From a checkpoint of a small transformer trained on Wikipedia.
Size: width 256, 12.5M parameters.
Architecture: RMSNorm before each block, rotary positions, no biases in attention or MLP, untied embeddings.
MLP neurons of a small language model. Each row is named by its layer, matrix (down: output weights) and neuron, and shows model dimensions 128-255. Each number is 128 + 32 x the weight over its row's rms, rounded and kept within 0 to 255. Numbers have three digits each. A neuron's up and down rows have the sign that makes its largest values positive.
A block is one neuron, or neurons of one layer that tend to fire together. Before each block is what it responds to, as a language model described it from the Wikipedia text at the highest values.

Description: Date comma before year
L4.down53:081126123110075116077170154139062138084109136138086132129102131124129086107122157142182122136093121099099171139124150134155182118191186070159126095093094108098158154153140153171116176215159150127160198145125122100133168109189146162093084165124164072205146158129132109170123074133156153181136113158151142073127135156096204127079146099171155121103183196144147140106100157136112125139183
L4.down71:117071065093124095119130182154118095135148170112057145117151087099142113148152113196119128193175116175129089114172050139084084091109111111124152123135099124156100081117141112147140147177109103122083170142121164150119136175172076142111083115131150122134102042141116147164091105105147147149123084144135176098136079168124139202153138138113174158126189160122145153176114126124125119158121
L4.down80:153147117131140151148093094079094125134152091137150128181146139108163152100167076115118090141117124181193138077153111150150098152147081134139126113172096105139140080135154146134110132164177146106159204154127140199125149078102110109064157113136106086113171105081168106170108124181171140143097177101070081161154126092087133120178096126135162129159117102123099100153112085129127124090080
L4.down119:060129111119102170140105102172079185155108092191181113159133152152083122115134174125163049087082111150122126151093099127107139085100109122097195108070091191117121113131162141108167136176125147189144125055080123131110115099178184115123127126177107116184110151107141122095143117136213112082160182164191106143156149160087127134167206124130122101119128049182100080145120118119127094142140
L4.down133:135156152130172139097092102141142126149073130122116109120135079161166140142115203125158110055082110114148118084132113112167146122143171102097181192160141077144138199173152096107172192148091128130092121155141082173110118156070170145099139153091162077155086105122113160139145127103179125131054141094101162113146172113153094062083094109126105099111094138175116173157061100115149187141145
L4.down161:089128130104142174103117103174142145066143108186145181154127060151138146105083142102138126137158134170099161120104199108199162156112185083133143079120139122048116167168132171150143152128116122115121134096105140147153165096166092129134055052118146139129126120088165191127098078095085146105100134103136153140147088137161126148106145142142163119111126144120153087063147119137119162142116
L4.down176:116126107098112086077151094177095088146150147152136103167078129140122110085104090122099188109103170143109116149129142115109056092111110151106124106169060138114160126144128069125048089110164143128131104121081121100131179141192114124092139135216091094158182169067140167117114199118166130138117126078180097138097117171129154120152111058109171081083064153131093148145147147126087140138138
L4.down203:102165060131197104099116175113109109137124168173130079132146066117078126155084124148157089113152187079189158075094032141140086066109118128137174139123127121164110110132186102140155109140139110102108095174133066140109134163151110095086164094090136148093114124121077164147149192102144133144091138146123094121104069119124204151131113129149143137154119150148137111115102121114155177113083
L4.down223:109143153161120137100106152130111206155125125123164122067194069084103114087112172146102103072112118161114134202099129137126137125117192137154151137148102115174122138034142195172166093065143074189083199073104165132000194070110109091113117143136070133078141122103173162163122080159132083089123121131141116132077114175146175149174104163135104153149133152064083139155053103131157155139173
L4.down234:189112117125145090086082104134090125139169178124142222114118143128148156123082178184099165149097152141140105108180118096061146169062110181095212111141142120044161150194121139085231122134091185132079162129129088127156201160075134120137142146111132168129113069104149126134122113144223044131172096122129143123133117126120147132125130148122170154092126095156095087084113156118189142084090
L4.down242:089103152113160165103070189164209151094091099106148107107108110116171110128121135103115104166117144119069161097105095122075115163126100170158136105107112141160182149179129121140117092102092157148108072173161140113105128086131116133104113154181167068084138081193108142156157135186126122090099053132106107126132131170129153200116180136153118037154168128155106086125176151173083150132072
L4.down441:094148165084128110175125106157158116113133112131158172114203169144100114087098148090090102175101154121151122135162171140167156160131083133119103152096085095167118079161178110142152139109123124160164102114078153128108107096145159121108069118129116188151157173131135106109116070123138083175152092112130189162088052155087094089092126167117133137151116136118136149175101146142078106151129
L4.down500:100162110124138180110080070156190116117185162197141103092102119145154180119160172146088134137124132110035110105097133122152131152141122145149094132092096104130085141164163139095124138140116098102196053150112098114158153070103105118107090135147151130085111162102124146073141102171174145197188094123147183139120129118106128143159136127131136075140138164144157102076176164156137086103087
L4.down508:134091113151111136085116102158112130117154097074112094142082149049125126121057163118111155120136070178125112121154089192138133155188138120081211128146153125164130196131170132122188104142130125099151165190116121124149147188138098124116126138114087159120114177087107150088137048168110135113113139134113166112071142136109138113141149148077087109139066156148083125186161080140173103132093
L4.down545:135126128118056104101206096103108116126171136106078121102120155174159105134144154148106103109130077132122140086171112132110084093099121063097123122181154133169136111082130159139140158143160136150114165104115143133149138160168174176173107141136124131128098166153064134178148116055147148091111095129177191103142144116154138101166141091124141054080060170156197120099103173116117151124121
L4.down586:145106213074112059124181194141175121091217097085093142126157123136107121145119134138134132098165129141081140131081113071127133083165085154166105116117091092142133153096121205100072122151144097183147130115150165140123144134141140169114151096073139150155158162119076118171186107171132200120117137158147171136116136161090147147155166123129139154171089107075172135139136078082125140129085

Description: Year final digit
L3.down11:141126080072193125117108186117124155088138038033166184187138100143141136107129106141124105072119147161103135123105104110148087125131118132128119118142094111119126116079120125075163085150132127152196165103128105113148117150104063128106115106155100149114086154145143157137159175182220133140130126135130115154148142086050148161167098134137105116108121095131136147087123059143135094154119
L3.down73:155153076129163149115171142081155122125165099176116168100112125118135141120102108107128131095085109111121136199150113057105103107114118136127065145149107138162106098086096183094096097170164123161134064127112113104175082073097114135130090131190127124115092145117179074131141193149189105190092156153128142088163199088093120104125084093095107129098173144117182098147097097174118152098077
L3.down238:130186155113085098116142152135142115153083167186092131162109163132107138107089165133139124122157177143136150139123102118124212116164127119147052098129133158149121097135145154144146139078143096095136170114115090127137148118076167149178182162130146127174106130148140092144144129115140127087088100182115148090196105154101081150171113140178127107136115132134174157114132137158131114157128
L3.down354:111169106135104216142156126156159164152184096127109162144126070088144088128126139123161114074113143133107113092085106114131112168131080099194086134065074138093166087079135093093186126158172156188082146084120130088126083122080153132163110125158109070153109113120149102120093157116140184138146149128185117133116152108094121112140166107194106135126202148138165155083131135115096140166153

Description: Decade digit in years
L3.down263:138088089059141129135134151100164111141090090127112110119140165099121183122140104124084144181171141105150155099095116171152129085114094126180078121123069102155190119111082111177165161129161081159122113217163155175126125165106118104138144125113117043119050150144105053087223105154127109118119138210147140081097127138132108130123115184168097134125157106134099134132092117117126113094118
L3.down304:127089100121190153147165173145118216180122156165079119084109120157181146157158129135092101140144160131123214129136088127079112146140142124105067145123158120160139051151081112102169131120112097076077141166129124097110116151076122174117078145165122084054134172118107134064097159158178125099085129126180125096114095130113141153194159157174142153125135106149141102186132102135137076123160
L3.down519:114071164145117153124123132137122121168110140144130082168174107110091144134126125121099154124152177139131106164128150127133200041106139154133114125088140151160112125097203100098117170093137112147101086128135104102145128088123075130095038135168131089191139198117161161158096083171147143147164103107127128157095108174126107164118162089116107145118104136159138165092076089158141138154081
L3.down592:148146092067141125146129130054188139104134159137161074156150079138181135160125146161078100079149150106139159140112089127111132120109088155166090074140114132137161107196126151175174080139095103135104116160045149181175118056182119126159158137118119096147083162147158107103065096122155151143148052143153135126099188115144136084155083115068122155128164109145174120102120118137117192108120

Description: Mid-word name fragments
L3.down124:122075083110186107153102086164181170154053155183174123120116144117112186130159166094109106154121127129128142161120116095156158137093091175139127101113101129147151089149089122140131140106151110125155114128160164073113167129092114133099104152127122103120146132168123126068074084169123096126122129133248139158119033095037109136103131145145128116105143163078178132110178132179091152148153
L3.down169:131094137127106042136139134135144117144148159166176091127103101146106135116102146153156091104117150191132150142102104171095143118110142105098219109132170171116088146110094179150176171111083138122109091137091123154167161169143192169093150150129089168109129143119188120107160074142179141119117124170118086059110102146099102148106186147132090133086154108143227151092060156152126073142135
L3.down428:144133071135115182153130106139212049122137150107124177125113154180211140144120157118109137098168133148171160162123145147125123123087142126155145153176096179084104122117109163118084144150163113110157172131184093147134149136121095116125116162142169082113145136129135107121123113090126108149123143098109160160075114144145093200038101153143126176154068138160087153132078115102090136117128
L3.down690:092121123096100136148153147152136090150116103123112150137147174167139086154125119112149139060110148074083104107149147136145189157151142185094136117172114118123101089127180096124165171144152211126087125130103104101127101110159161131147129132119160134089063149164134119074179102139097193150129133145120174131161120138147140110201123120140125105069118042165121154160126115138106087125210

Description: Mid-word suffix completion
L4.down11:120161174154094119155086124135152132157116098098119159138116161134080112141128124142163131091165114150115107101158131168140163144109099082134106164135103153117178109134167103159179107153138111169117118123150114074129130130129095162221092111137113127105101184156120116120079077119157119106175089100191131138164113117108113132108104152215119087165110195163140096135091159120081164152079
L4.down18:133118152137161125112159170107093112126120151149124134121127169072120173112119138142175086189160192122120067124152110180104167128119116118146188047117121179108161073105140140154176146108084126129162138117172132142135068170131119114107169162129157112084083081065114202131088145190101227142160072154112125103216164093106158079130090079106161109154116092129134108145120134099164140113132
L4.down31:152154117085108117147165121105091121170172072185155145127103117116140126154142107185132072136125117122137130148175125128180124095160201145054119153063187081065181121130135153118151117140098132173111160034167122146088137097103141151094154097185161096132087117196085172086121122121198179130128077101107206143158144098190138091126101124149122121142136173113163143138159165129175125164196
L4.down61:107128100165094111145107145105101108026153090079159160112147074064073049136153136101182126118089088059125118090162110116106153165107161089113194128180183139194160155122123104138120105128149176137150121139126111095114185168132113145149154191160106122116106131137122170119097149107233122171108128094110183135186109110147100144143122136139089101121165135132119148101110117111081074127131
L4.down171:213122105082127156163131082096076119149188124127159088120165143102160141186137163126148112128115138149167182084099117178147083123131116188081156204195130110094122133150123142097125067116136120124127101147091115118099126158137196098086071179144121174117107097101154162106164080168161060126143115129107149094135135137151076122114160118116136143109090110131167152136099156164034117143135
L4.down235:113146117134132066102120140211111112093136089135167102102143077076178152092224139124100153174178156128186080189106099141149145116097134144141107091154139142118179117127159154126174157097117075173125080106137133181136181164182122098096153097139192097129103111139127142178087125052067187125083129146138097078107120132140136195162173109116069146100082121152123158102121116143173100172107
L4.down299:167112068064120097125135132081185070169182100131096140132079103131141147141117143110103169109150134144052113139155128133114110044126160140099147190105147131182109154099087173135114149105145129049109100139098085115121071153131126122147123141080149191121167169128182092084162140093113151110184107118150115133126113097087105113144154143153152149137145076136144050148142140189090153127126
L4.down313:107181105133125144110134125153154169135160123109108114120138136122106146114102161137091167192090140148151131148151151089065119112131200175115090130144134116170130111133156129137125132170110125078123098147122155157102141126110191124121057101152187122106114131142093101149158161095190171140138055162110071086110113136165130060133126115148158080113014103132076113115188166119149067153118
L4.down314:139153173125091111123156172181042145123129092123131126086187126217133126154124125162152152138160126092107126055094131176089114136123056103119162171147143134200087098132159174146139131103093111148147136081052130095124150142160165124098123109192151131146120127086144147111138097159098095087122135144137102117091103063119128137185124074136114161111121090136207116189110177124071125176159
L4.down316:161119153132081084086113133135187096086078126128171133152167121186144139129175088132071179134094094146184210177095145127095167108171176070098179154187152168113094108118068152118077137096124088109127093067129114111156143153156083111107133126153191138110123078091131106103153127137125109048162107204107188156102122082144143133086186160115110167121092113118126114145111158124124139099160
L4.down343:097114114133124101116121113183061099080114144111090129116122074159169135100121095088155137073125109194096046126115123160172186152099142096150162066150140118152117149151130111221111075095156127154152125132130148138082111077089122144173132156141144092138155076161168134151115123140144110174084116180102136152165134124152142102079130124141119158170162149145103158200149064125152091151114
L4.down398:071166102143101117095169093138085133139111149126167112117154085125197151113089112052113108163108136155115109134086104094157128140146146106056091121145082176136134159119117133079104106119093176120095116103095138156165149102091155114072136100113109122107102131113101132108145141107084110192090122115174121102142117144157156131106084179149164105096080133173092080167168198107167165114106
L4.down496:147122133138089131101144148172106190120123172123116124147167080074151126133138095119139143166114118073126098139148096096203189124123072146088115163111105134180170116145115160092102134111113089125119163237083185138158124082153130149149122157069127090171117079098113097119164055099114088152106072113120131114107140097091108146088100066130141140119171108139133194105093167135137131126117
L4.down519:150103075106134114153128144109114091102195149106136130149147119153115131112190194096146141091122137107111113113170192120122125135145082129142120150061120159144185160112184071164151160105090113086099100135137118165139124148043110100139172142114110166171148186102099081128133137127124144144105108108171143139140148092186132127144114068119118126125186127148160089149072118169144130140126
L4.down537:145102109139161114105092143152156098138071111157131116091181159134109173141127074129083151106132122118136129175117081127117118113094123075152120187136140112118162124217130138065106194097104185082070181164190093129115161105139095132156115149163132148109131142063142139113101148109077145157135090045111151167117087106173149138084122142137100140160113117097185153128155060097100150133147
L4.down637:192111135137133161105106132071133080123137214145080080129148147165198143171071175150146142161146175134117123114127127105166129095131117167107099100088150159134139218131167175112108152122115083089150142084132113110061138066150167116133117093089166171103166119171149115144125078097179114098128087137133109152067123069133096117137089200118087122103113141084134183059097172121110146117147

Description: Year final digits
L7.down393:104120125123097157143146091067086168117095062078070113170117084137075170160145157089095161137136189123116083099121176138101080147118084117140108139107078152112107118096112115058143179116128077144131082132117126071149100138125112109119102111132118092146087202107108154141116130151215113077142148183169078130142074120125139173179130122119077139147084107099126056140133119146149151136080

Description: Verb stems before inflections
L7.down544:167121109160122126129088103102125177082084129136150125112077088133104176110134187137166158160111135141140209175101142155158135104115096038167128113136188056181110113172148128163092144099122123129113161160135144150100087131127161131108126144147118131162113157148118068132151141129114133123133145156155120134119149144126069151125147123184170138130170108136119124054138124113149115121189

Description: Year-final digit
L4.down23:147113122108170178176136168115167092049115146111140132152162144137106164206173160133106139083190116118121127113131110091090122150102129171177138133128102154114123102166176183124147106082139124148147144129074129047148169163107136160050101137166144073135109074141121154132079139145124191151192127206143131119150163098139125130126144102111130181124068102150128162102128087090140101121116
L4.down69:192128139167111048154085163120165157130168084075141132167084116134169130148127109109149121167138114098126152130117145153140112099174143119100082153134136164184131157128085167154101067104127143125126130097098107162151136163071147110133203083060161147109097097138150130180060147142070171150148112170140144103173157089092165101120117122140159126121093171165066180158155134130161038121095
L4.down85:178126174162125123065181162131094194136178116143112132130131127146170170156180119148091085135143111160135099122099146127143179093107097080084063115111154103173169143102167127123121123163059118184193189123128162140157108130162132157140138094149101105049061158164087164152121130157111107162172066158107102086135175147078152089093114113093133096142135115116100136144039111087179096145139
L4.down108:168117110129113143151101135092191107126111154016156081096074140164142174161083167160115114117157181165114122139162166123093112105098119066104107142104093195139169152117153126126064129127170140065147093130163122095195168151143119103109180065179104163171145139105115163115167123095138147126140139136133140123090130095132087135107164163138135100131095137097090144080150135091087098110094
L4.down205:147123082075150135151087133099172136096131201146111131151192166144138088122097089169130150160139131208132170063121181069105114107155124110139138177156164165122120112143141148155155137152126144114167132112193161114069120178155125079151144107124131165106079141133108138114123196133107159123095101109136141168117168116136122134109129128195089145156109117173115165099101186075080106093106
L4.down263:117111121134103110143113115141197147106119083195173136113037179128105153089165103120162151116111181138139142114124111183185186175098151140080104087139107136108182093141136161136132177136132185131200140113141131162153215192143165127163121163073199074165136140134120081174107137126133096109139089110112142150099175134102183061158136170149060082115122123079118143136147128102162123070160
L4.down348:097094102129132089109092108069102200126129115100133105110075082132076109160142140142132059089130140103172174130116154080151198104059061078130119103143088139135123148139121091117167083085101133085109099133071142117137113137094144140165129098102166136208169057115081085121107148176108121197159116127176161162114121154124132118132121162071137116097115126124084138102137118168122127128103
L4.down352:162123107110165117149059110167164079187167134152117189159133135092147116097167100150117191147150107170181137104149119111137111175116142159169105099127104142138090075116148152157115198152153129116129126136089104134094153113141086071168090134112157175162112105081170152098121075109129099157125082108144123099068130146046110163165117179131131146134086183152169118118120167156111118170097
L4.down393:155170146119148125170104128096110110128044129175130115166101103085151117155078188154139124114140176179120116126174100122160153067103147109136129112176171109164113132141182129101110088172117196108174150125150109149097172133105132121122135086118133136128108142137184101080165044140128114144120186171097135115121140140149069101076146163129146142086061120078115157105145152168080146163177
L4.down452:127126159118142111161139127116077148133095131108066095151123151146068093091132145097097144105157101147164111075168146156104160183127183128154151162161094106170070099142122108133152082121082126173115192125090113107126169107112080171076085114159183147124139094135140161227087076119144101145072086176134105118115116111099176123173174129118137143110064136131078157085175120104088134166107
L4.down460:163122098140118179134110212164161098149139133082088118110209145113110154181100113128088105245110127079142132117157132146186119088134152170151078120135086147148128155127137169176100127135151149130199166067131124100130145142160088146167133123107127173092143163122160184155129101079139147118140095163081137131095070131087106132105091146153163104120133116043194199133166148183098144119139
L4.down471:116153116157086118169157126161111099172171145135131159123110141128171109074179104110134207128108133125100161169124160153108184150204182129078155076112136151090123178111132121128164147165108196162164152148122136147128148136153161136106115069162140090177166102126162181126120162099164152140150185080055153124093155100084138117142137142127127148131121093137149117099122134125128130187123
L4.down630:147123088151046115177115139096117164127169101129158128168123090146146137181161114104168125147108132095091169201104160092118154098116168186103168095128170131081086085113075125058170089184090130156197097132116107179133148144110199127126139111162117130141103134104155088104160136123108102196113162194111186116167102156066094158184043079080134123126143101097095167181161080164165102132117
L4.down636:148111077115212130138187096157132119126078125143153117109074162163131121126132164114183132124128119162189168112119161086112106096118133115172096130194156119144122104087076156140138161133179097089139175150141094132144113154141161172120094112075126102078091142132114121106148116101136095130129130197052111163096082126116111105100083135145108126143096140143155106143209155109129103133143
L4.down690:104153141150121187151131159102103102110166137154168122180106127113115162152084140103138103111104158154098127126067131159082111145146134104116094145120147091142160110112140131180142122106111094161109120154110136115128157095164146115147150198073109072183183125181131124119170095131149154142157108184166176083054108174155089146128092127128115154080134143104227145124164152117107135155172
L4.down695:093083090071094140116131201163168147146170066144165132129140099157161197149130108128101113147048127184084119058099144143077123152160117168109123158184114134109130090080134133095114151112114113064090104150154131121119096092131105110119074167138150166123139124169142128082196118120141153128124029140105143095147148137162064189144151160077073072131131112129093095105113140123144148149149

Description: Mid-word name fragments
L4.down10:091099116117196106176153155113193078189084098108091085132122055099176151062094124136109182056101109156119108099074100104156166099148143122116126136114126120100114139093131161117152191206160105108078191107099139116080113104126128087101134156161117072129180133130070131106137127166122130074146122128138120143143135138155156117129117102159134127142144177138152102150124176143116162150077
L4.down55:148154178162086160133111098169133099164149088091147086148135145119161106181102101146201122230153110118148093153129104133106107129123150137155115078115151139135130137141149163101079125173116126105128080095147167143114079171119143095146085090134155111131112106131077120129134137211174170103105040081083121128066069121121106123140111143138146127076073093156171084074171082110143108152124
L4.down158:188138128161081156039098074127129123118158030148192151085143151145170123105154146110129146170099149174134122130120114092079105146118154146064112137111103107152142110078142082132032110110127095115142112130167140106095103092162107082131088148084161142119095129084097132162127071143139123138122125154175112117113127155107072099101123141052120118136155118122145157087113139094176114096108
L4.down173:108108132134141132096118076153108112083105126151065113204139188215123137125107089101114168172116100147164092125053133120122135157118173169082170133136134071093057107125144091118154128109107064134106147101138107115125146142153122169062103106176212094147095135152196148157121157147123195158157161108097155121109180164095132153162125083107166197158119133133131123092112141151127177202107
L4.down195:146122166161121166138174142112096186118171136142101124187097151165167066105120138134134140133154165145112156119134108193148107083118120110085084154096078132177106139146119109080144119149104148113117158127123102085112162174171110121166111104160138088138097190093136083077113132124123105167130072189109095106133139128120100100135078074098184119101063098114148090166102098102145156119131
L4.down211:149141154150164180129119077138096121107110108200127147105104106158186130164099124123174081147110092096100116123143147131143115102167166142132132157169132182093142115125094121137094170074070182157106129055162159077137142124190102121126114104105143201125111083110135129167117122109081121110164092117231179137142151160090175159128145148120144150103108102102119087144198167077133150123110
L4.down229:159119108141215155117076164211142138142132184095122150118127097120121205126157156127149116130146188141162078125120140114150132135120144136125145094180124100156141164141165188124134129144065174119129115171171150144077083169142117129083102077129168140078103090094166100162087134159144104163089085103085184153125140108100131130111128116099158165154137173097116119147111094150119146113118
L4.down282:127095117117098150155123121151152151091075110130074134167118122135148120119114133165154150135073110061124145117141150153105132141169104190125162166148150056160109126162106108116155121191115096164117120096138156115103090140131069095197108166119135097099179126129170180130160087206185088108089162094151175177100126168159117127105090090140090138129067121136131165140118078192118133115174
L4.down419:101110108182142179092156106121146125100101111118137144138083074089186069115125143183112080078059112113165079170150089153123140127169151129106140149125187047104099090093105094117137086164147154133139163144154126124109177175118131131120131076192135103106104132170150093182134154118161133141132171140167146140115118074186099199133116155151096153115058109160073106146180131048102096139126
L4.down438:119142137143152063106143096099097069135104083065206142095149087128180140162109133106097131196151090128141101132074108189119131096134163131134154192124155139136150125081159151125128086164122165145141126157099114178086124120131118112155155171080099103144154144157088118162149118116231126124133129098205079120154153087129057116094199144131147150115117146094170144147064140126148119146153
L4.down469:130072138142117086160109114171098082138110127112059082115086089160116114135174124075161134142116183124153130093118137084135133137093206068087136149115186099118154107162255151124115169157161104135193072096160134104101071129137170102112146137113124089091185108155101133135122075044154086110090097144105122096057104191105136172140177108045116159096124142187140133105119197113123151121148
L4.down563:124137152122142123110166196127232120167091096127131117085173145096076136197177140145125144118110128100142123120121105126153069156164167140157122142153127148157173131129099107096143177138126142179103123143115118081139111140126096139139142152113101060096126109145132130104075131136139144125156105115140134151120107132137150094147174101121152173102145080111117137135112146182084141090102
L4.down618:111125097076112155143183172114163092128100144090088133125133125131155136072124080109083127114147132125130057137144123133128151196150079146131095126134116200120098122117137122105131178085160098073107107170100116089194100148158091172204165143143117158083124092155159132099129155105122146133167147108146147147142138147137143117162085109154100126161174125148147126161195167116129177119168
L4.down654:148193172093094144102163115071139123155185184137136128111177146118164111043156134142145165086138085064170075140138098169111140168093169209096132167127228163112172172144141129064137129100124123075141117150109101178172143157071142105108108115206120172078121118106051145110146150099126086109142141120086112089084187177134149193080151086103168175131099148166125151154113141145130098201102
L4.down663:167143127115155085077100041114173145154111160128164135116133171157159121163127105130096135116108190141145173065147147147121133092085130139166070105081116091208112095124129163104141058074060184185097092121146140150128160104099155128110147085060143121060142174094140100185081150144129126115090073109098139152133132130122126139149100119120116103083167184101102139121118120175160211134153
L4.down675:147152143074104125140092193151184157149092118112134145133156190084156166119104168194099180116127112088150093185146125111140195190122113150144120104090118125132106131126179098088157110111131142169129090104097125211127118103170123162123101110151154119148138065128179144098107106207107036150096122112180108091080130123112140145145155161105133146114152126117116097146153095127090127110071

Description: Word-final suffix completions
L3.down310:134131165094114100114111154141063155154154104074114101161169142095156167194146151104070166127154179154139179125121129183095105149148125130195100141144145138194109113140178121097066136083112092135109104139113049139143151171125067101073149109078117115125141118051088119092118111143167131112114083147151116082154169138100087092127191104131108153156072072114203149135117125143160125111090
L3.down405:137097119096149153141128173136159112138132079058154132118145124106143171145097160070147067116117135130092122188141138110071145087101118159126083137140109145198092085077122113133151173115040160197167089134160096172139135146107145103136099163152102217108127116067053115128166116157101102150090113130161148138148140136115115105161137112072089156139142067113129065152122145092122160100115
L3.down550:117128063122138163140094147125071077093117174140082142094156106109136106110125081107160149130144129154158116124145112161126186127104154095132101125167093132145133106160108132114069088091120183098186174145151186176102157136136051151134137167104170020155106117086132134176130094069176108185086134124112056167150181147125138139099163156168128123087169153156159171157100093150145105119114
L3.down581:082134075159121102147110117141122123128171135101153140121091151134111099104178142185105169114159124096172072159124177104160163179179156126140114125111137090086160142244132158152124136060151160071115176127075085174165116146081129160157122056098146153134133131132111147123106116148094128148108175170110113122123147134135149122128121140102142104182162135130110183133166137156123141167119